{"n_layer": 10, "d_model": 256, "n_head": 2, "n_kv_head": 1, "head_dim": 64, "d_mlp": 704, "vocab_size": 5395, "activation": "swiglu", "norm": "rmsnorm", "norm_place": "pre", "norm_eps": 1e-06, "positions": "rope", "rope_base": 2410.0, "rope_fraction": 1.0, "qk_norm": true, "attn_scale": 0.125, "bias": "none", "tie_embeddings": false, "parallel_block": false, "init": "normal", "init_std_qkv": 0.0308, "init_std_o": 0.00688, "init_std_up": 0.0308, "init_std_down": 0.00688, "optimizer": "muon_variant", "lr": 0.00318, "lr_mult_down": 3.0, "beta1": 0.9, "lr_head": 0.00864, "grad_clip": 0.5, "warmup_steps": 128, "schedule": "wsd", "decay_fraction": 0.577, "decay_shape": "pow", "final_lr_fraction": 0.1, "batch_tokens": 65536, "seq_len": 512, "doc_mask": true, "z_loss": 1e-05, "train_tokens": 456500000, "steps": 6966, "dataset": "wikipedia_en"}
MLP neurons of a small language model. Each row is named by its layer, matrix (gate and up: input weights) and neuron, and shows model dimensions 0-191. Each number is 128 + 24 x the weight over its row's rms, rounded and kept within 0 to 255. Numbers have three digits each. A neuron's up and down rows have the sign that makes its largest values positive.
After each neuron's rows, "fires on" lists the tokens most often at its 100 highest values on Wikipedia text that the model never trained on.

L2.gate590:165092141141131128164129110174131126181127134152125147116180153121118126146141124156170094121144151125139131124093086109116106103143099150119137140128133114139113141135137150120108090130136143112153125096127161110119137178146099129111134094102123151153109155115154171156155115118141150147125160218166187121112123113142115128135143121095141083143150154133122146103102110149133097115134121149072143162136150151127106130117149123120091107119105158146112158081134108163109107103144128136156121179091115153121133118137121127150151122148156145138114135112107129087157143100159106139
L2.up590:127058117096168107136110130118149119134124118145134065108141139170110148129114121112136092145114104155155115146100109153121173098113151141158156148155097139110131077150133140104080102118155105129114102105130148137163192089140144166136125160129122115146103106110109132132132191111170185084112147139161158147108142105138141138159129149126094148156122118137149148135112115152106087160086104100183161130152126146150157132165118116133099100105113120141161152113146186117123094134119090105120162180116124134152146107122148097104106128082135098120111087166151102165108153150139123183
fires on: "as", "s", "b", "z", "ed", "es"

L5.gate637:127131122136118134097107139162091091108163087139161130152142157088121157119119098107110095164153155136105115138157114148126133143147098118126123135148117112118175131127161097099099124159123126124118130142125141122114130098157124138105109150169138154122164158121122167117121116143119119153168117120089188133080144169108166097143104183094119130098174162143044100111124091124122103104170093127133151137177157133093142108133166188142158120138122141180075152117146167106094121127150131152162115142123152138101145114125103093122082118119135126120171158130138127114157113109105116118
L5.up637:154148105143107107120145133124118135124115126164125105160116102122168176124158109082079116188159157097094075124141136121096157120131070120148150110137150115136103124119113156122127106104159138130115151162094151142136156129152136173109127111142118166123067129080171116114137095128124160134122137139122139117108147093122132119119077096158138108125111118074109148088148119099123119106119111106144111153133139118102091085142109089141068124100126151095138104110060144131100124140143136112149129137123129133082091111115096082121118152161141137144124153147111153130142114117142135145
fires on: " the", " his", " of", " their", " him"

L5.gate356:108168143127142150150112158134138139137093130183096136138163120123088117134130106110130158104160165156129111129146100132119114189130135111178138146154106112100110100096130143145193125172097130091145117173117134159124126125150099124134113167112148142113089095119122148119110130171098126119151122115106148105127124105133154148166193092126122103111151128111113126117134166168112093097117182176114145161129138142144132149127134130125131158093144103135081127190120139089107166092145111140116138107128142152128169083143109127116118151110122115126116153142148114099124127120123140082
L5.up356:151172088116104136156135126132083098069122128111140134189145130123150107129079169114140122086145136190154157164139103147086127131132109132075096178109150156143145140170136158162113109148132139119158066094125160144133120137141170122093134144094129131118137119107123141143116121145152149165122122118143121123164128098144158131133205062131110128116143136118100085126114148103126123147145117057127129121106154158115108150116148154105126150116107113092127089119126139110148144086153104159157170143129143125120105158106147168100133144094124134113110152103090133103079128136130118134
fires on: "|", " |", "ings"

L5.gate255:115134119125142131148113109129181154135123105187095120104132125103096139133132135136125159139071170117137126121146172151126152121166116140162102115092110152148127130142144142133121127093153130142160149126117100136139145201101113145112114103148155184117146110095099142165105185140113129155112139097105148116128100162124134114133176134172108093152160092142121156118110147070132112145071116136163103109145128121160115149149129124142120130135089131105137105122135170117150131141099169146154153086117061080110086112164136158151097116130129147130119172118147116122127150158158124148
L5.up255:053104098137133133129124086136135115115118124151133157137093151116099132165099110125198164147134125121139097145126120107149152122147140105092110134121142115145096146122138124153118189132145125080134116141125101118110110122157176094111104122160120148122133153138129113144152168143120162168092117125083122124118122166125143181098085113151108107118119164144104090116127179147169096130132115117165120128116185128114167124120127124138092140175116101117151152115122121122142119132108101138153176140105120147142105118116099128112188110142103127116161125115122119158137129124099123173
fires on: " en", "l", " a", ".", "un", "el"

L5.gate21:167162121124090150128097155124141137166131158141123139122137106131155153114143165128137107132119162151132120100113126117172097135134086153151119165173120054190152145113111137102102129126126137158164093104154143159125128119105147138111104151138097104153129175119143118092103145173130124092124101124143088127125103123130110131120139153123160095149147085082126129135152163131114117164151137117158098146131112109126082068137132095101141126134139119099107141096137120117102117164098100132140175199098139084112125133117150109124136141124126144125119139089084081113113113186111118134
L5.up21:163141094165125125115152161115129162114070135112107167209096091155146109168112135107133120150122145123180146129132143123143113130148126143141109144080105117091145161097088129107140095170152166087113093155108126172171154162132188131122102150172127120129132103125161085164111124175086132104123113132147138125141158137147158100108158127146109107153105123122135129083122108125116139152134118082150095163127097148090141124119083138131134099149119124113124115111097146125128112140132102143091135138130148143136167129077142127098158118097120115140166118119120130088104120110124101141
fires on: "-", " •", " /", " |", "ts"

L5.gate328:155125131105146129160114102165152103112103107121137125088068116166156140129085140106121110142125104148125138142136146097156083129091105131119124125123133130123114128129110110146144129118155141159141149129159120150136100162169152089075141193128123151107146143121149127124145130116161149128076133151120137154128114143124172152125144136103102161111140135101108123132132131129119117145137122122109141152093134120153151142153183116092124068081170144141187121111117137157113132132099162128140145106088127153094136110173156136097130129113112132138130127147107142115099089145143129089
L5.up328:136153088108088131161121102116127171072094139132145136115078114141138148115153128107125146158085086134114148124127140112146091189120110097134150098120159180162106108115152135126161115074102146116157133153103111150111131140127180115112130127137144149115130100108120138078130114141104124133098128132127128102135121140128170126125095138120107106091145134104134072150119123069119109170136100122145129112133131151121116145136127122106140101144150135123120132145106163119093152071089119155160073138119107116136164130171149086111114106155146129121165111156114080102146102124123145140
fires on: ",", ":", " |", ";"

L4.gate570:107163120115130146110072121153125135146133106159179143137140167168165092171113174150150131162123122105145132115127123136127132087131098109095115125152106136077123166103088080126155126122151126113113153133119104106154123117108113111113096123109132151110125106147072105121102128155078155119145089128126093121097094159122103189081129132138123120103130144123148125117140142087141111142154138098130118162123081116129153122140103146132151092111095122150125156101098116125146116069144117170171158150125119103165162122125136147186114118162116119155164141134065149129125129132153109176
L4.up570:128091099127134150166110123194100137116127099130162141137125141096152098141115138126134105111161103162115141146128128155155100146130107138130136121147144126121132131143150138127107164115112096120127148119093133133154141133153153156139109136156121179129132163117072134128132092094100091155155119082106154180124096107082151088105098134101160091183141138127127170140090166120134125094130138107115087134130092093140137167090131149113138106126128158130160140131125090129149099123105060113106103136108185132056141122128122158102102115117094120116113103119133113102125171115117139147
fires on: " of", " under", "ly", "ially", "ely"

L4.gate431:121142124083157162151143148182120126201120099131128128156132122167164102144119129171128136144164140133143130128111126112136106104093113080109111130148178123118114102098163107143144140125130158110162117118127111118122149171115092100124161129126149139123107112090134093166157140128153129108149106112145170135167086094132148101132191119078148162166135123101086120148129106085118179114088134131079154163168124097132151166151135123141136119146130115120132122063107106120077120113128148120100124105114136092116104128159140201135137124145124135147134150118089109115122145114124099148
L4.up431:104118116108116114147080144109153154149119131169095123128113116142135109152127085153156142161147122150110127102138164103182105129127077139147115161119120148136148114099153126114095144135136067122083130095124121145156159127122104154112146105125134073130161135135138107140131130128117098107138126133112144122174168125118174074114110132105082127151124146159108152139127127133117167137146163132108124123182135145123132117091183132111127108150122144081124150080130142099108154098123063129107143178133131138160135114113090155136102148164134120130162115132155133135127117167133148130
fires on: "-", "–", "b"

L5.gate10:145158137095106096110110136081198136139196173128165172116149140097129107127129133111148161104089127140135105111115119132113149116064146184150169119139111114136112132081162117132115161152162109120147116128132130105151110118117147097130144102094109086146166110089133134123117108138093121121137156162129129093082174114144136129106119161099184138119101147145154146103103119102136110091066168165122126139133140107112108107122140140125116113134172107135132121148091170144096143119111085133154095132113156119102109106163127171140101110136146118154166133092146134110115100125121084114
L5.up10:132122120155127154153149130173083101110145158083114098103135115114156104134118123102111140118104111130136089065146130138116118125092128148114136152115089133114101130146119133161112105150055144085120125156162113138131120128133122141090172127136149132135130063155072075116139132126123123132135189129143120120122119115103163150072150135106084139106146113113127134107114142133100126107099073128159175101098137172114141112191156118133128091119128137155145091171125137127148153110166141123111130174121089161118130132127094160149153133118141166156126110128127147106151143130110131129
fires on: " (", " of", "leg", " on"

L5.gate56:174114121144087163144137116109085141153119141128106148128122153113102133119143082117127186171096142127126123106104096154074126127153137160123137170141105102195135124096140145114148117188127119112157118127122102142143112078099143109128159121120136162182143118105113146103142135103133155162187125157122154115111130087138110099085152132133099152146081108134131153123155071135138142081087129129109155143160098136099100127153140140137123170157135120119134121132131148112153135121133086170090120126100126136103154137113111198109170132134124128115125119161152103088101124121171120154
L5.up56:114178122109112117170097191117145128148148105117116152117137120136100141165161106113146169136118092113130065118129122109108152125097102109137103133127123129103107129134136116154120106132143125111132139117121118063132130213115134146126197124130092143108168114149121133109125141150146124175125157109143136115114122117082154139133171161136126075136095126118074137128136154134157111120145136121155127119151104142140125153166131149131134115046098094128134116127105143123151113078117179144084114129141133135171155088143104113132133098140128115146120114105113147120125085132103154112
fires on: " of", "-", "b"

L2.gate189:167112143076121136173117125141128103096135147172124134121175157162133119099146113107104113182132094133176162137096097122120146075165138120077119156143105112185121137139156159168126100112173094144104158133104098127080071187128125168142119114099112150149139117134145145106156126141108100121111119114135141093123117103136158149142148158144134133113126122075112136146125122106132168148147120145133134095129092148126151105151116107111108144130137086138122163131118112140093115171121134122117114132152147138110151103089146133140131102129160159135121116131114106168126116133141127131
L2.up189:138099143132115188106142140094115131156133121112127189142084134172115142132097152104134097141179168155132136131107117113182186106121143147101148130154127098093108111103146113113126159108124129134117105117111157150128180089132157114108107135110122107113145101141101183122150103137131200123129105151136081145150132120116095121106134126135116083154137126124137167120102166148144107095156137154143081090164136109093115109121180118157083158167131104172140098147103155105159129090117143137103134104071149149162127143137134110110144075121119125112138113156186116158085113134135118126
fires on: "en", "on", "ak", "opp", "d", " from"

L4.gate622:100169152156116126119111111164123118165148126137132134143120130138102168126117102066155097105126163144102112125109149128122084138092129148160078142137161137134146128087128138114161139142106152082193126113163123155163141134108107108138159111170107129134157166084149176102165150160151131132135115120133157121151122124135136088102139132184141120150089128086143142128124151123117112091082113144145094165126182117124150129122134090134119135140103126143128104120137113085132167134161098129109149177160119140091093163105088098116104127131106121121119135122176133128138150155151119106
L4.up622:154121129163138152140148111131099124156127104117111095177100105139192178135158163140140146092177116184116147162129119145097111116106129139090130118085132166091116161173125124102122136116100136154110107104112101141125115141160120127093122095153079130093116132127069109132091095096137139125147110172136126157140119115121104119135135168094133112110133138096108126145130119118098135109138133143106119117147169128145104073148122161115107110107128149117133133156141121130161134154119153158126190132134142112126103150148141163144150085096102187160144139125146124160130103103125139127
fires on: " |", "\n", "id", "il", "l"

L2.gate597:126090130082143158121122150182111133132109130139148149127116161130118117154096122134156141092084106164149157140117145084141087155142164134082136170095147147140128097114139186151152164138154144137176122141131112124145139094123121124118125107156081095122117154102150158101136118191145147144144111138149130149176125087169130130115113109096128093155159112152152105109166118119141142141107147127134174130143109140173113112125137132171059121164078134106091126130097128147156123159183156140085148145112122135106141147119163100145148144094122127139126133109153123073124125111133145117
L2.up597:127107128150126136129168112118141118166136106143130104137112152156129123079114151147140139150127093127142115157083140114111134106087140108108123152119135155147153129120120110189116099137173115108130128115067131130174112183130116114140097073124127147111076125148109163148168143109112141182118092142122116154134127135131145152145118111135151159106134120075134096103117091147136144143097138106136169142090119136143093111172117114159178110112129181130084098135117148124101120133116154147100122183107111098182090128086161067130095112109145113111145140124134120118102137115140127161
fires on: ",", "c", "p", "umb", "une", "d"

L4.gate86:129086115139153107127101122127110159161130117158141119152123142136162161150138126095124087153131151133103152161107110106108121121107090142135126148086150147134156121134139088109114101142133093140156160109096124112162128114128145123149125077060169182100132118117177145119108104131155144145116138144112126144081138129146150127138150146108118105090140127172113143110137103103109149076126211127159119108120138122099096158086180151150138123134165159104119118118118085120133125151163167108126107108146123139139141188119111124111111097095108108165105140119115165170123133089162168105
L4.up86:162105154129142126123144149111115128149136088115123121107070172088145092103106138091132118131127126101143125166149111150127126163119129107103131145120106128105116147174125106124135147140165120110098115163149144139140120104105109131141143077143175110176135128072125119147133178135120131099136157105160112148132099090120074132140120091101125139119162115128087106093141135107104134127123173117149136131183100140078158161104127125100145179125162143143180107160103141153070113112156108131150128111121157121133125137152152090137100101132155128102119119146096138124098142130113144121
fires on: "ch", " Arch", "erb", " arch", " ro", " surv"

L5.gate528:121146105104156108094094144145103183140156081119132111127167119134131150130122086091160142144116130141124121136105136105126103121107140130118137159102132132118098148170115126115106110127162176131115115143104091139098141107102140100101166154114138158138079130142133124120106122165158069116143135131126158119128150130132140104141070104133113144123130172088150096142149128072081139137110074138087176089120117125124066129129098124132163144177140098146117081157077097121164171110142145137075125174132151134137150097137097151145119130116126145093148117146117151130113143131163106147
L5.up528:139142122115146094111150103139122124124123123186152124143122101128118127155140100098172142146125125159145133145159120095114112100138098120114085133123116119137128110104107146125114150161138123138120137123127109115155136151120093140098168103185149161138128151176149124113150132117111129135111132114123134147158097105170152119131087117159081163136045154156127114127179125159155133143127157106116164149108114108119080091137140102102132167165149109102128127129096125094138110126118102147134132155128115092100154113133113160141129084129129157158169126133140117151123116131157065176
fires on: "-", " y", "–"

L5.gate519:170137105130116146160168141126136170106119112154148122131151181151119129139112135101119147117104156125146128133106135141147111136149132124153140119140075087132158189119127117089140134142133126114115139158151089135153073093132143157134098141101118148132101135161091152111172128097127110144140055123117137163131162123085154120103069116140114088147105124163088185096143125169159131121102127127126149115111117120109123121147105111143083165136131134154118119135082145116117101095151149161120173137132145131140111175121084175118148103124097161204144163126165109125127164133161113113
L5.up519:127122125149144093111106137165133124157079126146102138110140155085109161141159166129167098106162160143127145165122150105139134126134127143121117153147130141132124174173143157128113107169113126119190113142063115180117176186135117119107118152083108108107131179158114173111104101185160153097121083096139081129094131128131137129137140099145088123132114098112118124107170118105115124147129115167187157102128148163114114128163122134132154112109103136173180148136109118143167125143096104152125127135146133136077122107163120156129092097148140112134143118103112151150140159125104126117
fires on: " |", " of", " 0", "ul", "it", " and"

L4.gate659:118123143140162164138106163137145131121167117147120130110174126159147133164136107111108087109076146112103099117095171116116106136140128090116102177129157106137132174073137097104106106131151142142141138135119095089110141136145132175166123097152105130116179155111086145158160118111117146127141118145110157144093106108107116121128127138153143151122117094144146134159105127146132088100120107116105109150152114149195121124127127114101144132143098148093129105112152132080104128137127185122165167151121124088135156131146136094127119151109138134158113118120127139140109162133161142135
L4.up659:113123131130144113067131109126128124173131115109163123141128120110152085128139113117143103063154096139113131088077137145102115096092098138119062114081115114113132133094104121142109152167137097158131144139122086152142133152126120141155152137097117144098099087079127076093150137103160130140095125142153125129121118136112178114144082153102151120140149067114108147121076150095190180150151122114134147128177124109145172151127156147108145182135146089161138142156106146125077109123126140115123122094130127135122127157149131126105118115103144153142134141140113067152146153153153101134
fires on: "f", " who", "p", "ig", "c"

L4.gate295:075133150165113131141129104137133084173159126146129126130120163136099128120120135096151102161143130127119097104102145142075111128165172157146130142194126156113169087141096175145135162167085081148089117118151094137091124127138162127144105091106102139088131145154118124085112125112111133103130136111127155174159118124129080110135135118125106163145120131148147117146172160105128074106092112167079143145129104129121166148141141143106128140169128130161137120153148138132134133100119173106099115102115128165113138123140132152091095142109140123156154156102147135123090134135158077146
L4.up295:128132156108105129137099126094110131130150095107073107095178139127103101134110126172127149156131144113153110119146155145120153182163118159121155073160146145168145147156142104132136120153122099121126136130138107151085079133083171139114113123097110142088072126117117110111112167101106163128119149095121121091117129131126079109084137185120113123141116115143134093139151135116159136163132117124158147133133137162116112119175162134138095125115127097128136116131144096154125105147117151140160115132171124166170130138089115093109124116118147131152152124137098143125115128137073120102
fires on: " of", " =", " in", "istant"

L5.gate30:153116084131141140167145092135118117106086131151098148123096139166098110061080107087134143114115085154138126135127177127077099150137078165118102147123176124138144127148162128091121094131138132113130129157135061124099153173146126146163125139163162114120100113134122145122119163141128148138119101142117154167159125122171117109165082146155108141149106152135075106128169151113086131124105169078155131141129150157139117141138155122134102164125151143112112137122126121085140147160128101127164085129145137117180112135086144136128140122105102116106148135122154113163088116115145128127
L5.up30:143132114115142144141095144123122158128110155094097116101124103143164141130097161107124132129087088124094120131136164157126110147136144146140109150115125144099151110125096070109163130075125135138085119110161117122139135115125130115114088173113154132106143124130142142122090120133111090145124124087159097110140118156112119122128109095120132080131110082138127069092173155130142161119098105103074117155146110179113094135113137133133140184141111123133145114118123123107152148124144180098135140124116166134120117129142156152133168085147156126117138077139157146118134149182166122178
fires on: " that", " which"

L5.gate304:146141124108111155153105114126143174172145123090138129144175149104106126125095189154098080096127114156064103146132141123149124126138117107119171082096154115124113144104136180111122095137117124116131147135154146128145109081155139116138129166168130123094128116128125134111153167143144103098148131090124116127115172081142123166110158134142109088116155131089114053131145135173125126145082139145132132133146109148141149162104097115123147129159125109132152127116135102117150139096109078155136145160177135104135146131108106136167112130122128104125060086076092100137158140146139101119
L5.up304:119138158143128127143141111144151166142103097124102140129096141139138145126115142096131108125146098179151137133169124121141148147161125087102100087133135126161099152152107120105122120168142173125115110144098157179170125117145153117148096144130125172130125158140090141161097144112108140132102138139137100108155138105118118107096169122121101154108094152138145126113133142195092122132136139093099096135142096145106115125114129133088129098162094150099147138203131133095151145148150136192053194115144168123131111093176123146110143142118140099108144119090152084106136132136120150067
fires on: " |", ";"

L5.gate42:130128127086148084146154166131136120137130181117096106184135114114101123087089128141121161144141136123098136101145161131152117125094095150127130128091142127158156131142118086120132109098127135094167214109123116131147137132111138099120146143157126136121144113156122145135158124116125090153122108109161178140136105122111120127136171135114104165185136097115092094092123073124099124153115113149073114132154158111154089132119097109107163106123101131092174171130086139104095169118117112126110134112130116123118086126170125166133102144122121148100125113162126114139096135149113179161
L5.up42:110161169107139107148155127137126113139145104165113125148111091149118111145078145122105151139144176120154140133102162159157141144137081138133127105133098142113115116084118112159158092102134131091165114135142150139113162114121087135144112138081121140198098115122118118167161127089125160137092117120119148106109100136110154107128137143144111140140141172137121087084112134107141170115147184170119088108130134087121145133182143107115156167126103139116117167130134123133121128066140104124138140175109112133086101130165111146123154159155101164084152151114143116163141150080144156151
fires on: "-"

L5.gate197:135129131102075161164124115158153160141152156087116105111129104136121144119100150123142101111199165167105172125129108104168129127146098105140137147123104148141103129146103163132113133107134118141133135113092126158137127151119124081124138113150120121134117151091103149139121129130099100134131117104118151136165144113159130136070166100099112114132161131121145102077157127170106147106093174089107117151136169124129103109138126128125149099155104129098091111119117087072168114078106113176125140148145136102097111099095143155107153117142108107131140134143123129106146133128111149150
L5.up197:117171124100124131144138113109175145160133125131115124195120134156148162154058162126137074111172125145173138142110127124120130141185105098136096125076131111150141049128146095141125093181141106099103142152120170165138113099151137130154124122135104176143104118132127093122131127120096124140068098142130146098153104088114123109112157128149113069112132158106131151094131110152095092099107130111123146098113131124142126116106139131097154130151110148115093114128103115088116160100140072131090169123126113125119147081122123113151150084120142109153119100107121112093116162133159138146
fires on: " |", "|"

L2.gate223:103133138124144115163085106127145140160112113149124112086124107139129085105104097167146104118127120132083133138120125145112127100165091141139123139111080124136118131139175177135120120093187080104141114151125124107168104116099135165128099174149084106141150097139097111111151187131164149073107139111156145122113091137096136127130124092142119104122097151135077135118122108145103118117130117162151142126150113141164116164119137122147141096170158137190129147094105139120122128085114094077119089117131168155120104154152147113130174096101144153129118119109151177146112148135167166120
L2.up223:126139138077112099141134117094125151106098124116112089152123114177088152136099133122127168100113118105151134138155115110128156143104159137134135123094145188134129109114142112085144124084153115141134125157127103129111086104121130052163150161123157145096131107103102136144114131148136110127140133140147085118111161132116159166102153120142140140131137159121100140148131095099153125139147146152098163129149086178134097127117155131129118150134116143130103133145132117124186158128122119106114127118123168136153138122158127136128124112140107159182131117092136088110105126173139116098
fires on: ".", ";", ",", ":", " list"

L2.gate199:134164122124123095144134102130127110119100167178124120168135115168111161139141135144097139114121140144138146110093132121074120151107111149143088110108144132127127169176097166136146096166142150170125130138131114113107119122138129132117113140097121134131104138126129126077076144077138109173134174119161128111136092118148169152116141132153098143158078119088164178109106125157135157122097126101138127122126167150131124141123134102154096156142136140151109134094114140094106075196145140163167108126161124182123162116142165128158201126121106120176160123142136109107161075120108145132
L2.up199:118130109133157163081088147099097166123129130122071129112111098177149136149124109142115136141090083199111090112117104142127185109124126127152115123090098126113159102106103118138101088107124176161144124135111119129173137103145076118155080159148120137117149121118181161115101156129136114140124152113086126136141081134157144119093117111135120181173117138136140132110116132130144109095138121116117195158148098103199112163150161116136152107101162138143096121147132121138097116174138154144115128120135151124123147100143123146153157112111142116089146089099119086100125126100089122114
fires on: " that", "r", " (", "z", "arth", "oy"

L4.gate623:155142144129126148138126101095154128114104129171092118157157126101119156149153081143128182131167124111135156114156134139121121116105104154124112186100134090130125124136132149149112099144138173121158162142131164136141135109135108117116109120137088133128127098131122155071136155160096163137122117141146097084112124114079103153107143158165157131070099136163153117134121123116145140089110095130136140117112111104111147120148156107128161137145114115131150110128109166108178078121117144129119167122113164162105134088116130138089119112122149171119109165110156139163106119152109154138
L4.up623:168136092144142098092134155127158102119100101111091099096085127155134129162113141117120153138150114155117135177161116138146167118109161122080145163087101110119105164106126138123136154132113105111144155111099114114134138142122125132145095158101103128102165149134080100137142116167095098141118113153121134139128135148121159093105161105116147149113090150122113129122136153205138130094111124129130156109130117116139098078149106111115139156106138094137143130120173090104142139151154164160117170162113137092121125099155066120148176144094146159110118121156133079133130149072137089126
fires on: ")", ".", " (", "el", " is", "ew"

L2.gate556:131125141146161146155098141129146115115118151143176139121117123142132149092122149114099121123115179088103202138145127125177098131124115107131163087156107156128142157133119146147128148089124074153148126152093128101139125060162123171118127116073099140124087127129185165110124172148103128111096124159141145074141127144137082119136104143153137106106146132139123132085143080149105174088099131102133146119149142100153129142135121134123105141150112145121152075166137109120122135127081138166135139100105096120157159141131140105150106146098108153121109110127128128128110164149099102120
L2.up556:164060147153145138132131160116132125140118139116146156140125129148116140101136162102072133099138180089097147177148115148153134117118116099156140107131091160123120146115132118173147148085118091130147111168119134139109129072121165152113144115092081127131102105098197165135113163150108111118120133159164146107103123129149106137153132117143142112128137122131098150079134108133116162124098120116136086144132123107112119159134083122095126124154122144106156088147138118126138103118090154134140094122137096097131193116132154087153104138130104131150121087087142115081128168144143094174
fires on: " cl", " Sch", " Arch", " arch", " pot"

L5.gate526:131118136120140165132134114130107166117156147149083104128171124110087115158128146129131114143095114116158114158093128156126116103132162140120152096147116139104085097142152113143127117080121163128122137155121100133149152076107164127146175143102169156133082113139132128168122142149132159097131153114140180151134126107111135154103175119085128094126122096125146107139105114137134160123160130120108190121114137121134136149125173078128131129124096117111123164096129152148167118140112159147106117176130141136119132079104106118158156121150113111126136158108130122163096125150173129147
L5.up526:130100107138108118137136126147110108164132124151151165096117122134187103170118167100136159113157134139156098151134114135149135153112162124127117160117151154119142164176143148141093104127138152128105130130146113130145139112132140108177145139090126141167122106115171116131116082143155117123120107098146120136084146100125144145129122129140121139109094099100114115127147167161077144159153149087118139122178156135136136125148143123115136129113138117106146128120082185114099096111155120090129119159186126135112137115099099117136108134169083115156123088084165122153114117104125135150
fires on: "p", "c", "ic", " (", "v", " a"

L2.gate52:107114118124068172172113090144121149110130130142130151129101135082110157110140113147085174084120137135096150122138149084082126099121099147123151100111095135136141148125150122145097102124093141114145105101142113112186103126122088109138109143125117151149088111108112138117129138127112155134146158167118118151102087140089126142121138151109122155108111100147094105161108054133148141117102155154177139141115147141121123144153157078129172130101156160148121104115155133140150126159159108129121132102080127146129121124131151168184158098179129113161111142123140134131152111127198077112
L2.up52:127107122135133168123109092156141112090121122155112150173130146123121115100133119110090136106103118133101165131114128099129117129113098150127146130114108148137132156160144126084111174120119087086109073117158164106103123142090117141114143111078111171112126116131093129129128148151150134123103129143090110139099125119125097175166138127110129106093116056140100117107166129136153166113097151110138141094121110166098175105111148110143148098112139169146125114119110116127119117141198157135120109140095144100162170143099130158135081111137143106168128136119129124100166154157164156147
fires on: "c", "ph", "b", "ic", "her"

L5.gate12:126134093161126139124117144126162169104054171125121168130133123119147124100149125135104128130143175156153139107118161101098128155121171152153108091143138132114131119169139114143155106132170143161141118151068132102128178131089098131144120136128099096106121150098170145107166128129108144125136145139165092149155116112098104103117088173134137096105114146106129109109128127135157172142081151183123135161144135097092103152147184150126121123153117124129097170166165141133110112120132132124159130131119120154111121151141163121120105078084092149114095120141135116133171170085117139095
L5.up12:136102112113150140195109096110201104176163117149145129096133122115143131156120105140130086113160121139157169137160172124124092100135184110139175127139092159141107119104161124171127098148174106174086130128108127071153108147092101135127144151136133122123106141126127140135150110147052078102116108154137133124145137151153128136104129100098122152138152122113153177139155100139123109141136158134140141181077153124157143163172135161144147129120145119110113132134109075143131157110107172148092119128130129097131119135140188145129067147140120112117139111131133090137134116096147119125
fires on: " is", " and", ","

L5.gate578:123132155111147104153114155174120106137124072131115113185109099131122111135150141157128097115148156108119103139097140098118060125144136138134159176169166105125132128089142099122114106173128168137122121118145107151164153081151156107151162139120118139163136177102134119156117131108094095127132137125148126139105120111121181116152185071135112114141149121152133162155111162138143141111150151118150123089117135144133091145152151154137137151141112137139113103134136137099124156164135152149139164127095139118099123108132118108137161132144143154112090189113101134133141097106141096143
L5.up578:157177108146114147100113109132114114170151162152131183105134103143140100131116105141107126115132141168104084143110151121190098143143107130149087092128095111136113097121135112104104159154126122177148147108144095118165138111140102155152176114110139097099129139104138121096124119127130135145157113123145095116181138100094160139114123120169120106124131140118100129141144103150113148146109128125090138106144152091130123162107153132157108164082159090148140139128075099081119123137108152112126136107156099107145131143116095099169130166122179109154148163125120148122160149132172101118
fires on: "f", "b", "p", "if", "ot", "fer"

L2.gate16:088105069101138165140105096135138127141088143111095141163152125157148115121114129137133134097116108120149128136138119140128084129132150121104125136166108116087134142149111093114120105168140119126123112147131146119164107119110108094144131069105130139135124144142128144108123132101141148121142146113170155148134106070106136125156187152145105113107145098111139106111121165114126138132113149098089140107110148123147126146135141111130105080111121127137148103103120173158137131183157151169155138120148182055106129113127107115134137170173133116082118135139146092157132170141149154145
L2.up16:138169135116169170130125088177112141124119127139140118121153110112145101106152125136149087121095111112113153160134149118137137096115151116094101167128090134123106128155105146178109121171106085119133142133141149103093098143126138113158113131123125121157145145196156149145080141140122118089126141149149185135092144057109164180142156126150099084115116124114101149114110126146163145140123113124101088108111156118162145121121115124162096110081175108149134123105153116121092119148172120136151132135123165136091177140108083097117139194146115135104127119131133122152140121140130122134
fires on: "red", "p", "y", "ph", "aw", "c"

L5.gate119:185101152103114150115123158133134136148111114138158161121174171140132147119135107129120146145123129119160114150134132111112087111128071095154149119162186102105131183113128147125103123109115102124152140113109127109166134144154145108133122143133123110106125118121157130085141148067087111119094134152095140112140120132080135168125161119129154123108157136164108146118149104123168169152114148120146112169132122117134115150129082154066155134114114098140134122105127093130136128137153105163170114150097142118136145106135089120115111105131110129119138116164086104129139134163149081157
L5.up119:143137057098090177145111099072119176117113115164149130128115163154130146097125190116137124148134095134133134165142125076128138113138117112132127103122146139153162170127138127152121150151145116124168143122076135101165142129156168123185119103152098141108120101132130098130136141162105165134135144116101163132136104095100157129098121112145142104106149134130112110104150128121074114108121084121150147122120166125093094116130096133117142147150149141085129156147084098142174124133106143133122140114119141156127102151130109127166087087103150132106115134127144142126121152129118139127
fires on: "ly", " and", " most", " more", "ely", " very"